Part of a small language model's weights: rotary positions.
MLP neurons of a small language model. Each row is named by its layer, matrix (gate and up: input weights) and neuron, and shows model dimensions 48-143. Each number is 128 + 32 x the weight over its row's rms, rounded and kept within 0 to 255. Numbers have three digits each. A neuron's up and down rows have the sign that makes its largest values positive.
Before each neuron's rows, "fires after" lists the tokens most often just before its 100 highest values on Wikipedia text that the model never trained on. A number after a token or word is its count.

fires after: " |" 39, ";" 9, "il" 4, ":" 4
L9.gate1199:192117146154131176101206134108156107139200092151125200138094133124127112108089179142076157144092126158152138149125125086142169088152171123091132131089125116145098193160165106142109120102156123094132082149111146040123165136098149142156132128147096130159133093171200145136154102186129147058
L9.up1199:141126211123161094133129057092102124154131139136100123170111156171091125124204094143157082161126106118120172129109123093192117155135098112098087060158059195149136119146150150193138138126153131143187095200139139126070155161117116090173111151186105139187212122169117152105159147101120098070

fires after: " in" 27, " 19" 16, " April" 6, " May" 4
L5.gate1601:119102071051171109146087176129159090132164096158101133079152142147166103209141146097107120111184113180147202134081118162112086142126098136126110138125155097092172165116126097118109130165175155112095121093119132127098133121169054134150120152093146180121183096117165137146095112137109154080
L5.up1601:095058163123091122091136128135186149120139169130068114169124114152172108090121147146117148130101077108099137091124167144088165132052117099156161107169163123117114094105083093081146173099128123177212162157116178144058139125117094124179133117114143137110152132134130101098165075111136217116

fires after: "\n" 34, " |" 15, "-" 12, "ol" 4, "re" 4
L9.gate1478:105131198101153127106144086164144139074096154142117152164156120112147089117160138067125127147115082089087148102111185139121147096116153119148112169179117170148097108170153143116108120153175151092107118189196118149090125114162093133109155150136141127160141116119129128055097091141116108155
L9.up1478:092189138098154108132108109136077105101075146172166166105152115161164137113093147103089114142109160104077090114116155148113149129135093126147077105193053141188061175146081111130089100173132090137096150090105129127090133117143118168117114079179116094173071143181164156095142102193145099153

fires after: "\n" 19, "-" 14, "|" 10, "." 5, "ative" 4, " mo" 4
L9.gate2016:126127155160137147192166134118136104115116105154100122109094218112115110104114224138133139177117103106056109148166108119097035191059130123085082171151091068111156113121133101124219121152178131140105071096115146065089113116109132152087141148132146114098141171146133160112127149172110134144
L9.up2016:132071158119096148161140112114162066161130108126132164116146117094099108129138182080187193144146148065119105156122095126170130153108101112145084143128112166133067153113076126120104083134164125114156108103125127130096101119095160088135118098119083085135072170200156126036097126105080094111

fires after: " Ra" 38, "ra" 27, " " 10, " do" 6, " w" 6
L9.gate286:166063156097128103141109163074098045179111146149151123113127146109120178102168087175151151185152141173131152148129120112181145191170109158146150094121130118109082091146160115182146043132178092133110106067108160096089104097193179102129095082118155138146132151167071107102171124120117126151
L9.up286:086135107112132084137139124158159121097184086161099089176081107098126116112126209115086142137128134134135127144143135097115090142137082120094110130116109173110145136124151120166095169094241110135100105129109146138171101138162138128135144057118103096151163159127049076157092179125107119085

fires after: " |" 16, "act" 12, "|" 9, "le" 6, " at" 4, " st" 4
L9.gate333:111092154074114115160105121144120113110105097064100120156139119146123145144121155137154113096162106120133125164149123115111118128107107101157140137133123203110176137143121147107122135099140066148078136083064120148096106174068167168183178129154150115109165144101100076059132199193093146150
L9.up333:126173181158132103106194089098168209139134138093123078146097144177162097123137150127155152109133119115129121213110165126091095137150132155091108177145166086152164106141130162113145175151172176191160125137110155182152126122128118159095122099110090219153136175115132149151153141109116119066

fires after: "," 16, " 19" 11, " November" 9, " In" 7, " in" 7, "In" 6
L5.gate601:175151074076086161113065144158124116093133093118155112131179109126067170072083081142105178171169092133083113110055087131151094120114096129138125090201133137127109200201091125139116206132149145170131145167086102111089091095129157168130144146071173117077169094116131077132103139135132143126
L5.up601:126127189142091092095095139158153142143138169153152127159161105142134116124146111188099138114133124130136158147116081104145172140135153138155131132111173154104124118154099093060170125031098151154193067143172124136070061111099096174153101105116174183098121113106079130142096122082123146096

fires after: " the" 64, " The" 8
L5.gate295:123100167131121119119152091160123114128160129127195072118186189091092114175051134146111096138092157142118142114135122154107086117156168105151145142067088102119187082121150152153101062107086111120183133115202130139122106100192080104113122103096142135116099115150154144154214118121107099151
L5.up295:182186147121091160097160125070104151177103200119101166169153159134086117168108131119109105134081150139144152138084148123125105101128107121158201169113058105102126181164080144074137113089125125158154156133149127085136057167125100096171113090109118122130101139143090161122165121091103142094

fires after: " " 27, "A" 11, "," 5, "l" 4, " an" 4, " a" 4
L5.gate644:105142093158109139169143038110146151086091131124145147119144170109162157060077144167185064165139145139125123114199169155137194207114136109165119134166130086134100096159096136162167173143130039162104146136135150101110131150114077138109161145149153116098155117166070134177050093175139097123
L5.up644:135103082165066156065146156076126112106109161116137093120141120135155128104129098066086122118120134091107154103130179154165175080127164125161076116130114051135155103066140170101119132133087146102054084091153172148080148139120160069118060159149130132124135142207189152141139128075141083120

fires after: " " 20, " to" 9, " p" 8, " To" 6, " T" 5, " Team" 4
L5.gate920:096135072137098136095106163157154132159087155106130186146107107114162108105146147110135198170114115125150153128092093171163184144077108131136062068057166135121150170136093150116166167133110156117168076113157140110118136160106123082170158124064122151075110140105088134083142147112136119108
L5.up920:161137095150109125165063199152084155140119211113091118105095139181165132128153138100119109157106066107162153038201150124150114102139065147155109071089177087121050153118092124120163165167163138129169126134066101107146153121143123110126137171158087103140131085149089126179090094087105168137

fires after: " f" 30, "n" 7, "-" 6, " tr" 6, "ra" 5, " San" 4
L9.gate158:091139119120138183080215139119106139128157115148162144164059187078143104093119126150136150150183134097178119130180118162129133154136147152088077069110099104084110114121132092125160099140131158169116095115093101129117118166170141133115157074152155151071163143162110078140074156116126109143
L9.up158:090170162119158128111133096143128123095180100146149184151194132135113167126165128113141131111151157116133157086112068143152108127138135108079147120143126142162121136138184113177157116089077131140105093124111164143068084079120134126066088109098141090116145203135132209109099137094191119093

fires after: " " 21, " (" 14, "L" 9, "==" 5, "S" 5
L5.gate1658:147153151102130111127136100118079159214088099153119104077166127122062154083125106134117115071135101137107081085182204150176083133155143090096078145096115130100114084092155131125131139142146140121155090135114076106144140197093060116121081181088095090091095110180078078171102083131075121131
L5.up1658:160160113072160107142176116137122141113166041164114120115104111163127107099073143125111199097103100142153163148126074114156153078154127155175093169174074136141154090106137128151073120105143167172160102075059123125141108096088138149162119132138096090108143130122103110158150178096094117072

fires after: " the" 15, " pro" 14, "p" 9, " P" 8, " Pro" 5
L9.gate1589:144150145105149144111116117077188098149108151115078155145149196072055111073159106101162085160103153109132163156147140141075130166196105084137113135128111109083144111150127134159145114102105152115154136124061156096073139136241104097113094150156124141109108223135153107128122138133153127101
L9.up1589:164133144153121164185193146120121135156125124104141144128170135128092141112149142132127078148151129168143133169167130163097097123129074072170145203176103157101175147122145103130148094050114135120125173124121113060110080126170097093078121171075171144168129145159107141192166111108155152031

fires after: "-" 25, "\n" 21, "ic" 7, "ad" 7, "s" 4, "au" 4
L9.gate1218:026154077121120160096094106154122113131109157148110153131065119125080127077126140154148148181172102083144147100192108085110085073086066123098074154113123135118096119099126070140126138177127131088115166134117200137103183073163179130128144099179073131145091097157179172059138077188138084099
L9.up1218:112161140105150149100118121080131093116049143146177169190152151116133089126144177103073178162142155141150123106165047121108118148142099115070093122139142103124084130091076093103119139119133109131112120116137129085134130184140082115147141120110112140131160109225179117160103094158138136100

fires after: "d" 21, " La" 9, "l" 7, " E" 6, " C" 6, " T" 5
L9.gate1278:108158099164117179105094133093155217151195150145056074170080156127161167111116172152179136138153117177115079139134142146116057091093156124107140141188109138159115070178181093146126161120150133179111136147110085166128036151143141141185116141189133137139088097150111143138168109085153077076
L9.up1278:149141146127090168098124185126100123078165115125083121055134116130052141132076205161142136075112101096105148118166172118106092168093147070117062160128149164123113092101112097162113188100163128086128124160159095089114126136146109166115104090189153118107189106103134139125124084160101148148

fires after: " " 41, " p" 13, "ic" 7
L9.gate1830:107133135166162130098136217127124126153124089133179154167115142137118108153104074143166115125167130139172139127186140109168118178105104178080182087123121097094120104172181116108147099149124069117100140116034102091125139092139117108121117160143089153160100118079109108139122152142071109245
L9.up1830:131130129163070140117114161133129134098154162152201086163150065166097198141064105159161140163182125097119089081114085145129063142141088107078138071124149148161127125106090098113093181138178094175098122147162116121151098150144144162083154072153119143179167169098076069154132129150107098143

fires after: " p" 31, " the" 11, " P" 8, "p" 7, "P" 5, " ma" 4
L9.gate994:142115112097111152114116094174066073127123129093148111110148128089133133151132134123152097172089170117064155176142116166127140185104156147107093174081093126108156129148101127129118093183128127177118142200093145122095141091164134145132145157074164148133120183154147137112204175035106114144
L9.up994:155128174156072143101081136112110093122128176060135155165144153125053101111125103080095084072121127134167088132166109128139135138191076113113172083155099129096118154102113127124191114177127125203100187105083126122094114109088115141077187131117116084190084139135132092078132181156129121148

fires after: " |" 22, "," 12, " a" 7, "|" 6, ":" 5
L5.gate253:205102113123099150085159102068104181183146150141142174159154106167137132074133111150146146160135119140156117178189176118115145157134149172099159090113165127185079164168106111133143152099126139112071140086168117171155130120113123114131126140148146096044127234118143101158070098046132094119
L5.up253:130172090118083144119112144145126115168172193112145163120190151100181156150142113081149143168070123116051099126151143162129140172132122178116101070080131127071058101114151194182113153119120100068126170111148108139122175086081155113130097146145101167173132106120077126142145185129158087156

fires after: " " 44, "-" 7, " (" 4
L5.gate1090:115109100133067122168130119159129114167110121152099103098110126139152122192134153090103169166116126175126120159157114134086234086118141104112084113140146073159164066124088135122105105105140124133139095155105153122098205102178169074143138153065157116091125144128147179143125159108171180118
L5.up1090:195146125109176108112141109151091079096129072143118088124112126120124183147110147086109155153166133141152110155157129084167181115139144082087163086163169111139162052144153169149140081148077164129157126159071076114168165102134189136118153140066134150208127082154138203134120167137132155147

fires after: " " 51, " –" 10, " h" 9, " (" 4
L5.gate605:124122103149131126099116082170141115140108142075140146131092173137125172073115111128135107128057173165124101193190163083119114126128188141132090145110123097143137136146128106174146070100074089068144127093117112159211149156126083119131077152121129093100102135155136128176137150099127078111
L5.up605:213128150104132093161174105098146120124120079134166113157132107177080170156043132076126097153099142137117072089187120105139126081126083154163129148147107161104123049188098168170198118147115104143109100167103136107127167173103108134135120151096134116144103091158168155169146179111148142124

fires after: " the" 54, " " 8, " to" 4
L5.gate196:090082141073118105123166160151142107122085115127156162180151127132120131091117123147142082150152151116137165111167134152089137153114129069074128136057155103109134045142097126196094122219123133130123137170166155205144136103128071139141166083116243132110111153177154149099096171086098141139
L5.up196:114182162131119111123085150110127134144130086083140137126144146138108137152143124101154164113117049143190154049155142141203106150074081154117100165122129120114077106085058101142059087120102156081112127157085137217142061110161141123078120164177188096137142121169127121123117134133063154137

fires after: " " 90, "/" 4
L5.gate1103:088110106168112136116140144106114116114093173113090098109111145084157160147104185199141126160156190178171122176150077061175131156178135133122140118133144117110188126176168085145091138120119140119150085112146172096133156150220176095143161115164148072109180148070139150123093168105159165128
L5.up1103:171142081099126134076135095121116071129114085115129100168176114160105138141115157146145049162161185132199103161194055122155108137109094171150102101148084129223099067119133107163131162146086127134067092122122157116145177152104117116158176104175146104136188118153085133115149175082188148196

fires after: " An" 18, " A" 12, "A" 11, " an" 11, " Di" 8, "M" 6
L5.gate1087:158114131096130147150136125130138125074126206183137152166116146115127106077184186132102087126104124128171133170092132085120107114139144142105182174120150095162086072144171111143109095133135205099118133134086150179098162152146109134106179088130122127125054163109158131106149138160092122147
L5.up1087:188114152117191108082138140172049092197065167107102111144200157164060130144095117145106133171114090152174135102158133161143159131178088140102174127130139154109137127129134084087066123098083150086145138105055118126106136104116154159205181134067117128099147152159154130177122172178127131132

fires after: "and" 14, "d" 12, " Al" 12, "l" 7, "od" 5, "See" 5
L9.gate1101:097160141072141149123128091080121172108121159101084133112170087138087130128121149105119168100075161148047121148120127071101111129103159119135183181172173114082137052138132195135138141190112111167107105130102126179142111167077105134082118137178158122143092094232086118127189101121112094154
L9.up1101:118184180118091149146076115073148121139138143116107130090147196137107128130105137130119151102139117144180153156120110117117140129120181068148044143109117146131155091076122187125175209162072107121081117152098092116112122120128119130127158130130073116133097115177150153190091100128107098094

fires after: " the" 29, "re" 11, " The" 8, "The" 7, "at" 6, " part" 5
L9.gate433:219080125132175130135132124156091094120106118122172154183088170125091108111079122094173108226107097165158089133115073128136190127098071117078132094113072098120148044108169153119155105108163109142082115156087128102074137134153119141180143121149139113196130129162119146078075147075046173151
L9.up433:108112095092139181109145096134168104111106129127148142140130131113128120096081151114103124104140080124119109114118156111060137136096159088064151148170089126111149118097124183150125151124056131136128159154188118166128160187149056166121177126102176106070073106126090194124159085118148134145

fires after: " " 33, " w" 8, " c" 6, " (" 6, " h" 4, " d" 4
L5.gate2034:149164114137087154108156139134107119085079129098123136177149129091136127145123137146098175179094167137143079122133156106123089116167129130094102108141084170084178169140137150122139091119086075174143136155103149134135096162116141136129147177119107109090100131161171135105094162164112198113
L5.up2034:117084165057156093149118144138073151100103160065120099139110148141152090162137143110140106187101149115135148113149109128128113115129131063113093117093124154058169121190134165198123075108116097127105081137135108177137070177102159146144145142131157102130084093154152119131105196156178139148

fires after: " the" 40, " The" 17, " an" 16, "The" 8, "A" 5, " An" 4
L5.gate1757:165134127099106121111176147098148101075076188086113178123153130135079138130103122125102085166095071093125086140157121092085142181117105075131136109113199110084136105155101184132071126103145106151112133081135153133098100116137092128172180135121191142146106205167195130150123177117118162139
L5.up1757:140109110117105159167157092127173107161116145110137175130107140095091110133078122105081154121150100151145098095181163142133173107110119101068124117138171093182090169120130142129090080124088125111090189097100126098111089106104087124158170078070132169071109120158109121203099092129134181097